python train.py --n_layer=9 --d_model=320 --n_head=10 --n_kv_head=1 --head_dim=32 --d_mlp=1280 --vocab_size=4096 --activation="gelu" --norm="layernorm" --norm_place="pre" --norm_eps=1e-06 --positions="rope" --rope_base=38200.0 --rope_fraction=1.0 --qk_norm=true --attn_scale=0.177 --bias="none" --tie_embeddings=true --parallel_block=true --extras=["capped logits"] --init="trunc" --init_std_qkv=0.0361 --init_std_o=0.0448 --init_std_up=0.0517 --init_std_down=0.0517 --optimizer="muon_variant" --lr=0.00714 --beta1=0.95 --weight_decay=0.0 --lr_head=0.00879 --grad_clip=2.0 --warmup_steps=32 --schedule="wsd" --decay_fraction=1.0 --decay_shape="pow" --final_lr_fraction=0.0 --batch_tokens=[32768, 65536, 98304] --seq_len=512 --doc_mask=false --train_tokens=652800000 --steps=10739 --dataset="wikipedia_en"
MLP neurons of a small language model. Each row is named by its layer, matrix (down: output weights) and neuron, and shows model dimensions 160-319. Each number is 500 + 50 x the weight over its row's rms, rounded and kept within 0 to 999. Numbers have three digits each.
A block is one neuron, or neurons of one layer that tend to fire together. After each block is what it responds to, as a language model described it from the Wikipedia text at the highest values.

L5.down239:466580452521477458506528463455537555551580426529441464529521603492624436543556560445475457494425473554486470505480487494540493502568484428577526549480534542606424493501476447459513535568505478613437440471455523478331506522569542445571536540490537522466517487427535534539522508533544490492515439533555498421534496515531447485484543529514572478551502521461505512568434521482488554508419560477471517425647491490556572510554548476448508527586484557441523562452423504614474537565516473
L5.down396:537493516557449443531467572549488447556595451541476529488489493448516579476481441441566530498518477490472530541432514536576428550506399540536520499422521485457531524565439436473444409485477536495466542495466525434501469491559534466477512536544589608479522517602502505446560433497596459464556521526441456500449434484402570592496523536475453473503445613525457425568466529513393520490578533456537507493529591405380540429462438520496522459384465451510525503444479471504485487548576470
L5.down521:538512559487520434504408556560420525451515512514439496559480491553558507516491596534520455468484536538493504483576532491495494481521410493446492582507430405505443531518525497434485435533583496570493526457537480544396436400528450531522441599540373397448398512504515504496423483510441503540561490564548567537448503519496552507394475509500585539444436498485491487380568552424556502523401524465543465399544492485481487399553490465443470490499487558425457542446499536558495512478528469
L5.down600:479475567487444535366478553522509483472456467545394542490534530555481497475562461495510514483534434466536515504408468575520596509433554503513532485487502594440496524553484440472500522426464480561513454532474488485476456547436511457592489451553536480487472450533494479460519510479481525474528493420557547494566543511601524506524518471538517489480543547514473478456443499486531523491539559552480487524525474545586512396461440497554545445513497430469520540533482461490515545566493481
L5.down694:528506517566557351521498513447497528520474620445514537503491474491431463476419460536558556527548531517475504504458438502518476541492504592535527488522515445474502434407433495528525523521507554503537521491535522541455550561495453434513524447497532475446478519455426464464444525591491457451582524364478654499440470531437530480436573478472439487476414537521491509443591445514554502495554601459503465459472441487533550464454435489453566525500480506519449498447444538533486497493463514
L5.down811:455571487504505484426506525562513508492435444503461482456534548516490558454395456523438493528438593527549492441603495422534481458473478579576420501512538576546467485528502559511527583483501422451406566464538513534512500550477459474543550513440509492617478491494533469517510450508557390658512454445489504466509526416458527418467535495590571530422555452447489518495474549540475548443545464537588580468491540422505513484522471549458488571502508525487486528558482436504537590426461416
L5.down972:455556505609501508564536589493526535482491528594485434451553531540482559494505400524537491533437501505577506523460518477521517554480528519490462464503540509534607537452467434529481546503548532454426548611476560437555469497442604531556593602501484511440410579489457507502566482488502571454604562507482484473474513503586419574467562571538433551441577499512525538452416556516487437526555417506521408445462468495563571417469390548508493444550459502548482473512523414478484499494478520
L5.down1181:532486565558425529538438571560535531510568488563482521431447580498537462505419475520424507525569513530499524499410519507523475565447423473507525595492455513482478428525521482495487530467509490489464434522498504552540524465453456576411543590468538441483502464472519474518498506483486533474549572499483398503432491395605582476469466453550511464489482515455577544516527487542560526472402530461503514503428519522490548486463426476549468504514373385525449523472509507513426433462450544
Description: Infobox field names; "a" and "S". Word pieces that end a field name before the colon in infobox lists (R-unning time, Institut-ions, Passeng-ers), plus mid-sentence " a"/" S" after "the", often starting split words (apart, Somme).

L6.down9:588507548501515584538515583454513414499504545489493480406448518604465494590468537487459526487561531524483507453508550556517553579513531520469399559545464508513459510453566433506537592459469489418496549587478425379481508523456470441480548494612468434441496560558455544473485532552562453469548447530474533449595471406504459528475532476447578409523516538541524434601496453469444558516605597566550445485528447454507538514354524442508441450498537494541530483524495516506412557531596493
L6.down247:492475541510571462437467533499457509512364455542522545498491518410570463330447469506455394462569494447492527451479427511471518526565496590474357427567523504523529604538511451469519540468576533492523506410467446456521511524484487599434497452499487545526412488555525540501503452589476529445456437542530618510546478533463567519542556584505490485505566405364541521464501552476509504519534563494554496462405436551403481480477440524510524477511489386430521421541446507514416703481467473
L6.down307:492500572520521516588474545460531554583522526574461428539461540436489499585505486509493397426444477647511539501477464516523420464465405527460555420497465526402453449432472590516578547440459548560477479475462445489412410550449581568463465482503467459510548470446556482435560434479506505464557561502449534458516506496521487482535532581558489482472471508497422458581517516498496506463413480470511546510466548500529467496438470448452632440483566554533519493491549587529395566445455497
L6.down384:547492578480484501475556437499413452501618492495450544532518560442521433527490529508507541439405504480482444433439457474542425571523509530526567472511552477508476579558516527455467575467378543428507463588500528493532506552510583603551507533522549497538468489639446384587535395519524530463563456495441485434378550588508517504506494517521482507518486468558513415482491549526371494474468453493527490529551555546450432450549522397511607554472460419570523467540423497577448449456554502
L6.down590:495510518562574526514523553529482450513554540464446525428468422474455460483485565431626491470498478654617532499402542512450405493513518518484353490505386477562478420463524572490406504543562433479481540526467519542553538575357561463496462493484449497491544501506614487478490537548531452500491423459473531560489464459471448532520501535604510515521536530573506480528495482461454538376504535616465487450609492480495460443542380485474517474500569498514461461461528532470472483572576565
L6.down853:553479493515531454584448440538538515447501552569428425581402445467470504368516504529496518506462526497475463415488538501606558463559464560499569545425509588527478552462476527474434500524446534567634506499479452514571459442497459623525388499485481554419450492583495457522608579454464397574398440542620550453493418563523530458517507446502568444528550489416544422529518450459533503428585537504530544538468455490465536499519572515479482484489589435555539493517439532577497531442514423
L6.down1266:496506505503494472523429471407463454448518522473535497549578535515516487497408479511568447552505497499542402439635468401483464508537552542617485478574432596479429476514499460467525523427517558539509386450627523534480483404547462507527577592570568500523436540597450480461488481539445400496485493494383516490509501601517412441470479476581462498450506548522452533455553469492551515519586444553531464501497525554544457487432499524488440462437471520573570464450502603493546478511527506
L6.down1276:531466511497552463439439490473484484495527561490500522545509544522491488551573591378443555439503487508489597533440464568505497504524484467489458477404568414456497463452517404516511465564495469438545584418459474464565480536494544390405501518463564545466466563539442444513500610525568591397516462516472480490509512571440464479520478508519514478459530503459491452542548549536524482493469537578426477576437486466465515429491462346565554537529503485555478509463630556473523502430502466
Description: Possessive apostrophe. The apostrophe of a possessive 's after a person's name or a noun like band or team (Rocky's, the band's, Ciccone's), plus a few stray word-initial pieces such as W or h.

L4.down993:482562533489565562555475506517508550534541548542587563464421473504467550425572407449479503602505480535535541550451528448530549493536536415541417475433551498375477529525510518611495508525552479448440589518472506544465484482478469467561560495442482542519516483470549535491462433506438496543461537437484438470407496541574413503448448539510494561502568550421505406500467480487429510455530612472564499477464503614457441556461578431491539403505458564538524479454459544626601428471466554
Description: Place-name completions. Final word piece that completes a place name (city, country, state), often after "in", such as Mosc-ow, Syd-ney, United States.

L4.down332:507459494463544489516409531541491430549561468607563405516498544466606546501487425430495455540528414488467428522471553461502498558417457564476540513505452521435449492565509517489413497500488503532588512461554494408517505458471538472373541549515513430464539574511507493518491570498577517523580545475471544481571455540486561595496508507473547517476541558490449522597529613480561487500495474394507487545427530414492530499457446461522583615438356471551641462383566392484557429526510491
Description: Indefinite article "a". The indefinite article a as its own word mid-sentence, usually after a preposition or verb, e.g. in a, as a, and a.

L4.down632:481507571506532519422501549497508467515530466623502468440491470520469507417511425516549411482479595468463444513567419382463549418407500427485426437550460448402388544564493530515500498541511555492492535490456486570413519479495534599578508486501478507548517540503509511498503571577394397491590502503522516553534484440516469421512501461513522433560531459572495471473424538458500487555472491475471631514441526522609544509375481475409456483502473480480426528486426488528508491513378498
Description: Possessive apostrophe. Mostly the apostrophe in possessives and contractions, right after a name or noun, as in Stallone's, club's, weren't, followed by s or t; also "than" in "more than".

L5.down48:516498503492531568456368550561454456462466534467515569489521448373396600541529450536565591523491443473580550482489518456561477491430500509593473429499500485449472540502473502472540465514430476396403529540512538478568530490408546602550489505432540472458560513562490455522459491476533636483568432498509433510463471473516484490502496494510410488586507481510511605511559437569549407571485517541497509473527436496406563467468483473475492476465470431462491512543539491436532533492462539
L5.down206:491471477488455554605487476460506477437527518493568507463434434520525484534585529508554494539482501474503555494412502470509578520536552518513507520502575442517503466423475421492483479514567428424448488418396566561513423405518503464473536368508504506567520554475574537476456508570491576504527566424495495496451468533637447535473501504473520463521451511460411401429400500595437456425503506596567473474411527508457522540504487533447530471510546592469467463562522423540483417646493568
L5.down291:524552490538487444452522496572544441542478445531382450582533355488531502552451478488471492557503517491493534486527528558537533553419558491369471541554521543515415529476490493525437492490445480497608443509520471442442477467442570466540495434485520573460432419493438476571575423455578478483554472475499437413429458530436523493469475443502529490512519461480538535540510470550475443510535409484508509525528530516489507495419398556507408552512597562610455444481609474512556467587561479
L5.down438:501520520518435555501501506536460510464561516456533510423405516584524511495611464503566554500435562553567548501475535593452483506562513490560506534568447573526498498485533468458423530494485472474490531519429459435387518509412456560525475453367463526486541420440454528495532527486520640497504476495514470511438546456600551521463446492553533570446597498509417488467596443444519403494531450457461522495447518524531488481439494518580563473517384530455566545455500519470529429484420482
L5.down593:429518527449540395456461514458479581511540550486585477490495553530496542486441471547509457571552527458531683485505482473491605541563465495541513482509477507519486415461507469516497474429586477497624411423479445470457479466500484575517552508554461467454518473503546532571550451438458503546498484465518490477524443396498521449495491518490545431442533516477409421465455427530469502494514566533521551474557542557496413545540562503606577513496422489527566479513454487539644485537524437
L5.down619:459542574579501503504465522511546464542454481494451511486426508474512563423494484420496445534436570485382438450541465574423531567550516502474510466504498454561452537499487514450523500521455436492436557490485453565538530586543495583492403415437482497471468466420549455474590512506535569507611558410559471436582499521458537487560533549497557410511459545609571608476464472496437469493534381599457488576492547588493486451479590581530548480454463510469462510474515531537499531450578533
L5.down886:448463499537387484453520467533495561539540523555447591521433639467498482565565469452508540445481508446489493453442560485521531483551505500451486539462438500498373470407495513468529541454468466498495454445550513496555466604516433514513505523428430513482566499547497435462474514456414482454503477475547414430501463492487495530499431469459536489401532502571437487519482571540523467555422476553509493471524617515559511581382398423435461421474427595551552577429546501631467602476382450
L5.down1254:469562505482505461552505527478475483518541511519584522508448415475435572525413459518398476466520471493458535453479555489509442503485539531476433555543515573420532486412499492520507513566445430505570539505544421498467456512515527508544553454593429387433525552583536540489556452441595474514504425514479424427560548537591433425467495597481439564502426528603510416557536538519505519478374463542546567457510538569481536616574516554507507460444543550534491415474467526463522469570372489
Description: Place-name completion. Tokens that close a place name, mostly the comma or semicolon after "City, State" (Chicago, Illinois, / Columbia, MO;) and the last piece of U.S., Tunisia or Michigan.

L5.down137:480539490430494459541432487611452456465450418511474596421498497414497510482532488528553406524563506504470474517487476597487412510521515488427485466596584528557503495524493488486581452558478569467523448413542469566429467473517499440511552453520547475568441479546534510440450437470592476433539495553409457522473517505421444543504659590455489553456519440500584485548436449462483504459528537460495454492538378521447578488569615460452492485446521550477549519473560475490503508488581527
L5.down151:460491455486499450469565545442508535475518556536576487427521565438512498451513491480516424529472514401490520580392521472487532526476541482500455442509529408448445519524411457524515483525588474497523508507433542503450513522478492438394544501471486522448558419597463457550535498543550442565443526530529556528574484460519570551508585539530473463401523560538483455455468487522488490573583479516480475604522474481450465466548591518465616510489499573539534398525506591395453514510552465
L5.down301:489491502545436524524479513558551482438520489586497545546566463499593550476518549510442435590397531487415483377508450460401609569438546438589407536552452434312488482577590522558579548521530540483529439510541523551426523549450506548448506469534519477537475422561592480504595397484560455521519459533491488543538566496497444480545481544552503446537584508579583526385488455487477532614462498533433498572616433479489486518506572416467441522474501540477567483438487497561527520624574491
L5.down409:515395455534461508449458508476541528495479521434462477491560499545408513466491423411483566463330438484478446550468472396540436534479545417432592537492437596443403482553557494433508496483481455593459425518485585538471625545513544480561466518497452527472512458437514532583441516478561519482461439508510481448559479482540537537544528460482480529420512473525457475507521511600555553538578482546542476520518549525551500461474482436426565458527556542591559443503557450550469541550528572
L5.down538:569467452487482558577380571545509461551486517469598522560387440445487517485505507467499454517472518448499681524467475459466529507462546523547424513551459476525429534454415543477472415560551461476584407521429549505512497509501524521542606437543489531428507478517515540497471511457563522448540530513530412441526501433485438441532499500502478451574396544573473455433427501468484582446612510473607574439494531467407552448539634445550503443541503588486476557513560592484458495402455604
L5.down680:545481440498437495491496549495411421565539588478437519501408548423550464464545532482499522516467527558507556468517466615530533479544495563436503411524462471572425519570500527491509459531546514515457550457462511481553495505541430480531400570545442434465474518440471511424516484474531425480631539452559479400388460454511542502515525395526459499512492539417609499448449508530517513524554487550487641483607463541442463440487447469541525519521538591401515580473474497416529504505510554
L5.down756:571518420509475537622512622634606481552458455457534536400497532466429499487489512489457484529493564524536509517454531454563488509493438585507494543597488543435518571460451551497418471534549493485462452447462573442443480469451426520493496475536463449429529462427451434460542521406444494486567480528477441465506484388391472495483507540421526492525463545461496469558450473523448467509476528550503450530517470497580462580556487524569563440490488410526507463463592455457581546426533362
L5.down1062:472463590536498440549433432568486415519574562535543527545494465471500429450615552507510454443438494482559461506488426484432523442503526536469568490494526467528443534502506447538558555528527478553479512565574531471484534482522591488488507458530466451393519507431571490456419549494493504575570435624525515517453430542544506461532508493470503511553549552501461463557553529484461418488481515448490520442475502547558506535491508400457508530507543446442559437413563523462452603536476457
Description: Apostrophes and sh- onsets. Apostrophes in possessives and contractions (Rio's, hasn't, Women's), plus word-initial "sh" pieces like short, shock, shown, shutout.

L6.down70:488501444541527475515448541462438544567520512470545456620464595441532490561390503510500499532543450441538520502520503431538521541412490595514529488523453529455504561570390519547463555493479506405493511482479499448450377462549469501533560524557505385445457402456456553481447478466474468538653436527541593550462505517522507506494558554449509530482552468475478453533557529511558531421481526548535450500522423501417561490572529589514492549526508490537540419519575506535601472487428378
L6.down209:504503518483348435447558581469442508472508477480518544532398523540520467423501515525531594536602450561439521395427460424522539476442537497623520421536522577505621526459544529504515469494597422537487521431446489502567519513445601434454507544499448482566464508387541413476433554515493474487474488462465613532478576587485572463491554542556565503531553554457577480485518553491563485514507431508431527476513408436531466560504482461532455521502539491548514464467536413449485486435506563
L6.down321:460504447534558498502439440532496420477586473507457466482540576492474482491519539362593484524459448561425457486515487595546384521419532479525471549562548549549598616510494501497478443529526508495513494497486466420532419426446525507561540545576500537420468608499443528465529464447593538517469435529437396380458541436522540549506486514421549546497476467446453533569475469552459421483521415468490494496495493449477554557556486575576399436477500472475458482423481449465483545386538393
L6.down471:435525425521531478579517465582543537506545544566472487514527489523566411475557539559543484520505508468469476439507558527488403557516488596402520436435405477524535492493491474503478571455477518456553457472624506482531399535510601503558452516469582471535494495559560555443465562468509558439435513579502518527548515457430534509533473505535488507548468498444508472585467496448545517510505468581509444493497506467550558387444525595432604495449423485488393531445541527482530402430442480
L6.down932:532523538524445488460468553473506572522461457491515431515457567555437513539445517458509442581566489499406409423514489464484601485410476513492511558580477516404460578512474515566492506347429469508494508492447570406617483437532552565366518460504548420521476482537455548497459513468510558466478497517420497538535462443511593481457441513531543461406426461574460491554501567430574534521416576497497588475413564492518537489429439451545490560479400468516487459464474491460510502444546563
L6.down1062:419600558521399449525607479431492515474488600564607470461546521479523421518392439541450535481466540442414533497390466482545422424436542549546521502549467489564469396509499478465442556467538639480502542454496559451573441419466553527515451472548529546456611472502545544494490558451517465508484512452508465521547413436596548446456480570518435544505481536571490457490569470464521472445553512435499510526531543500442537461537462563493520517466468467561505524540506493468448565578540586
L6.down1194:518435471497484486461494489636446508492479495446511569490541525480485565479570462480536567497521514492531416572543516456466454525474558566577459409436508436441404562528515521503383521462472490549436515457576498579564510498457505566460539397471478428512495516525506458528522528489399401470547528410515515463438497590591434446597546549483545530485579525513508502562482533521512481395463498454413484491518494569563515474544589500491559575427515496519548377439452423502521427440513631
L6.down1271:488438505540586619512425489522493429473510556478502496544588510499534437543471390583369520433513515526511441584512548524536512539554377473434494563464478404535487603473485560399474544430489444452431527433567474465540497569528479434533424484523516520412565540483475543538437460458653497479456454428508494526513508568466548565600464530511488526521487535561514537495395466446393464555538508526529540450445543454487466570441513461498426480467369546494539520622494488505538509578544478
Description: Word-initial token " a". Fires on the space-led token " a", mostly the indefinite article (in a deep valley, is a town) and also the first piece of words like awakens, axis, arose.

L6.down41:615449476596430418422536458514479506506500507445551477505454503615529529564412465507566449465492410394507488533507477547575513529474487554459516572538494461513498581476477559541508491506481545503542464525472470467550440547487454508476534459554503588478464465482597397498540542594434516547479456495570533509463509555505574475490516459588544447545514419506545447576558419428523422509556475524428497600515556419414454527490467490458459465578474511522454456496529505523519522516475508
L6.down130:424588499411477532430652547509465502477541464542476563440553541505465415419497555506437569529472463476496510500527352488444439533538541500460486486485552493550489522537488487476473469483554513572501536476468475499443477423491459547554510546582534365476532519447434515539515412633579433509497493509503538491455502542472430577362523423447439470444535550480485447479535489501506444491512428507480451464454418601500527408611433490461479505445475454522577531582482476536467486511497445
L6.down181:544481578483450542429522426560509492542390558532518417469533526557498424411441446549539469401491540478432502503519529521566451444396500504488493530466588405472570553398500488548459502458566496486521421589574465531505507541497505418413480528562471490506397504512555504461505440528464496534488388531412520487468540582577478411490517463497516424459523523462437503537511455460553424395441522581475504507547553484547549517475484523478490535503537474470380520519529512470518501481559473
L6.down248:582510492474470534544448426470466490498387445526539456509553476493494536545447562499451520465465430545570521451495559672559581493486519461481529589529551543493476518511492568486466395438474558458470489418449505444477550475542377568447546478520511555529528479520533530493483491454482430404526558489425587466580421514481444622482528460497533462472561568499515555454441458569555573521594416513469523482496474482472471450423475475427487468440427394473524444572544455592413547498465424
L6.down435:463492496464444478475458482519535489540465513544539492481477457534621437518518594563475467517488477512502436357571500516494483423562526454443568563518477503505476468502500390413462478408523504496584578513553566496550510472534453467490513505407488563468518439505529424462440525503522442606552529536565488534543468474467531535518472493502503496589391454572516534403501494535434571404578478587600561476551412529481507508504479480522468473488633569475519411527572497370547454478507535
L6.down510:441464524512457505450453468415505495486463543499596412488538483522545424567525500467551523432447503442474504453511468521545524479562456464445608576529529508469520514478472587540572411499439620450522488544602581509526582413542539499473464576476501566485572489460464462547484528483511579528549462596515516551530465483541442443507493503546595475417481575465548443503468410471508586525465465498525473556521470576560493511489543472476490404471510490539495366445463503544505424504535573
L6.down744:468518512504478541538530479482520482523461441552535512546463503479515471454560533493471504441453543510472436508549520566450618486487491582431536594363498528587520491506513457556523494499521377493554439336559469410559561479486512386445537500441568467489572454486490547577522471499494496426465425513475575423455532515538487520505449512511459403466563561433486542526482535493506527508516459521503471438418568438486533442454409437442513522591425552607523459535553511490560440509499479
L6.down1240:543490468563456597443497469465515458576501461484408383437429544496521502488499610375428442487457467544488525400482504568462416579462469535488480435490464477485530443554554405625457391461460518470509479484517453485560460523506480531519545550569447528493543529532501473443520532569462563450474565479472491452488468448524451488479522464456460440570486462503511503522547511531559465452515528489562536558504495608570500481509581526625475494453486467566427420516518464534467554438496517
Description: Year first digit. The leading "2" of a four-digit year (2000s–2020s) in dates, after "in", a month, a dash or a parenthesis, e.g. 2005, 2020.

L4.down597:434562494460464491471533469500431532435469592454522544504532467460412558470473454485524481427567495556512539385556573472529487465440525443547558501568496472534461465474443592550507422464546520485469565413545452461455531349476557545444595447533487480484479494538591479541467580501457473507455533507539445583523532514426581607543586488482547489645471512480565445532577570517499503539404420546531486444478440507543494539449507442471506460503498439424464438482480524513444496454424474
Description: Comma after place names. Commas right after a city, county or venue name, where the state or country follows, as in Lexington, VA or Sacramento, California; also coordinate symbols.

L6.down159:419546501500474474429522560497519441425447477574610483516485494533469453531502489470501500522346538567492565527375474456543556510604590525531601463492474476503577511523470508459422459501480514635522437452586498492449442488457542453517553437525554558477486544469517566494547555475441501479500507427586535604552432493512485483551577585473490577533509479442439498438514512416553478537509428473564377475505541515554579411498405544468533491573420616514513533552459530498450519405528508
L6.down183:561446480527587440541561527583525457481431564555509482526534475551501511449512396543572454510554443501568387486523435503420485550438480591477635529473519416497450584583472628563557509527411441409524478434533501518512629461436478518435520456524456454501494395529628560492533496516484482519525468508479542436508475419416523492456564499495540497576546462504572400603430516510537479458502524392450520499542487535525479469501518574462409474552498505463565513547496505379509606442536417
L6.down448:456482446506436498518487565545547494478479447547429494509480538528467512437503439440526480520540546450537434492508588556466541498408541535472475525480521430446518557513460501537549416483578432472480518583499486544427541563486538556417442449457492570456408478599435630526481569517461440499466513418533498440465517466529517476512508454543510494451504543446541485514396376525545530432506588409455512428584620613473488450503533413592429560402526512490488538570500515526488443499498521
L6.down452:434583496413565466471525543577509492496522572549421538427434507524517504459532611474559443461449559396545532532506498472569412560531499395568481461510507530517467511531480410503532445560490522423516438551470473536542486489570458526572480487343573508433469483490499575456520540509481524487477490553609466463508480534537474513496486500470421447492462477441522499484473470500495506482557479509520504566484544468526546487482522524463489527541490498485485581532474620476547435551478453
L6.down561:486539470499350551530413478413395470557507537547481479538448477629528513567487516505558565499512458543453464499450472479527415491430550459475538536510579519578534517573408417536500484509473467523558506475497507525569542394555469468488439359469524472580458478523396590507467649563491459408384433513510541529441412536634571452476527540492487547533556500466432476455472434355470490543534604480570580495470504468473501503480513477464519556514447501522397494463507467440489538536516532
L6.down725:549460537528410465490507467524405578486527567440522478507455518459452570499462471560533492453524504502524502470593511458496559437534430454499489449499543522464516422508429476570493430448547559511495533620470463501457501542572512551504544496405408447473462544549542518416466609495536462538480501470413442573430493500448571549572454492436531527439541400462564471486517524429500470560522551562537512546491573501452523519509525493454504553490479491551452454471511516453480446488465543
L6.down1231:499516482482477505470441528515464434532471549451514547498524478429579530456500464459405588530511536502544576442435575591468550592607559531482462523399487482504476523452629503530490564542537471487649571522501533527495520512540496569504510511603528547556559580463400569408482588551513514453449531439492402468532445374441455477474567552562436482504605532504486483472508479562474450623536465493453440443485480481435435559540494550460429519538510524410448530404439546506530455421483445
L6.down1267:559509499438570578503503518548517463570509475458460542485499425475506526572437458537547477464484427529586436597505396523538470428503444496527466531457537578525440574541495454596568520500569487466469541478492548477499518482489515483566518494449466503574491458579486510533490525592548560539494501539567521461524464458510490486589495499443510516390477526496465439488514528574490445470473443544513462503509532413517562462557430474484480452443440519533401416520599424424525432506579538
Description: Place-name word pieces. Fragments inside place names and similar proper nouns, often the first piece such as St or Saint, or the final piece as in Cambr-idge, Nairob-i.

L5.down23:491499474425477487441512568428478604524540486529480496449485481525347440590497530476512473477475481373541457516484479546436496489427575421519562519524442513510540508422522430564499460472474473406482513452564539488498445496488514489476523482542528616546412440530570408466481542493487535536483523575445519590440477486532476611500602381510528418504505514527574526472454383469499414586493467621527514480558526551483438483468411539453493539528506572489523524562568500449445548429411437
L5.down198:520549414554461596509449504550523524489466526497502537434558555544558446475559442549534454573552519497554501437595469504467602426464419473437528540553477503523422502365477554580554466455472430530475530493515503511502572405481517521412531564392506480477488492528448459462503509489435554546550473581536471594444567533490504515510499473504542443489494506458516524508515456481529492643496469446523534576540429536549490558466613588560481459549498489488481467572656430471449564552335577
L5.down679:506461477504467507543431558446560499568508617465532514478472461483473517560546467516611506447537607602570464534473552585481477541530456545467463445563463399566451489419487481432589468439465470435443556572565433548429502500485509503506620412499567490490413516493560481454459497528488550461491482550524516603500562530519559500518573511578551489517538430385511435531531487534501468469438538416457425421561348497482430461541456584465447510486440462511465590526535463513505521447494471
L5.down727:491511474550555531367500435562422432466524499501461520525592511581444485459532476486512558496544538418467528410545474457579475571445486501423476554463466448509485447474558496609473465453414570558514489484494484446512526457493516614472493545557492496426481445521521556583516484508419518580539565592550442586408499474456516534545502420499447504563492462556571478512547434590553487556417478441548604490442516483562503536421491556475490503560435450424527481497516481504467453478450510
L5.down835:422542520493463502480592543501477405444476500454458446487476514516487400486479459582507479573570547513470503440485457514481475545468450467445673466544513496369417539479510531534444565406319516493502569494503435499459438496563420431520519520525572412535444596541538473465509530459441536578449528527445599441521499475452502585561482541461472556649489445497514526460512500519510457489466546480548471487601435539481473586459452542490510470515552477519536543538439503533468493496473469
L5.down868:519397494540516490528523537512545568557549530485429499426533523461585471625446476567552480534482519514494507431479459474599506480604409502483492475508461572451539582490578497492570506488540441472512539536464429542508499497456546521472546493512554501427508556520482457420514464557425549580515493565479472607511518435469514536436490488501554398558487528470573463526464468567507449470552427477443457495544474439405505517569519540509387430482412472567531504404381525467443563556458511
L5.down883:442490486491441441511632496551590540526498417518510506465626477594534573455523544421384555534502512464527529428517495406411507489498561480513504522484494571468536546504486544528513569427524381595470487479504436468527597474501569471534463507480405613514496464616499539490525522517526462574421539478497549486486518501518397455482558482526572452438533504568540436425529595490493521549483507452399504453468486470576508489553483446500453478471513458365403535550455400519497528437411449
L5.down1269:491596466443473478495605417478419491476504546572480498483462484503466446560462385484507602480560495380363477544545495427566575468498483498460477557555445478464367573505494477612433433571401464556562496521584406477497501484530514596523470556528481458536491516549501534513486613451475488542510554559549525476503428461532471523505482437539386519440425479465503452661525519469546552551453491430520470512471444447555442475501442570539535502490448394431491483558548506473437599460506541
Description: Place-name commas and year digits. Commas right after a city name, before its state or country (Rockingham, Western Australia; Detroit, MI); also first year digits after day-month dates and "of" in place or title phrases.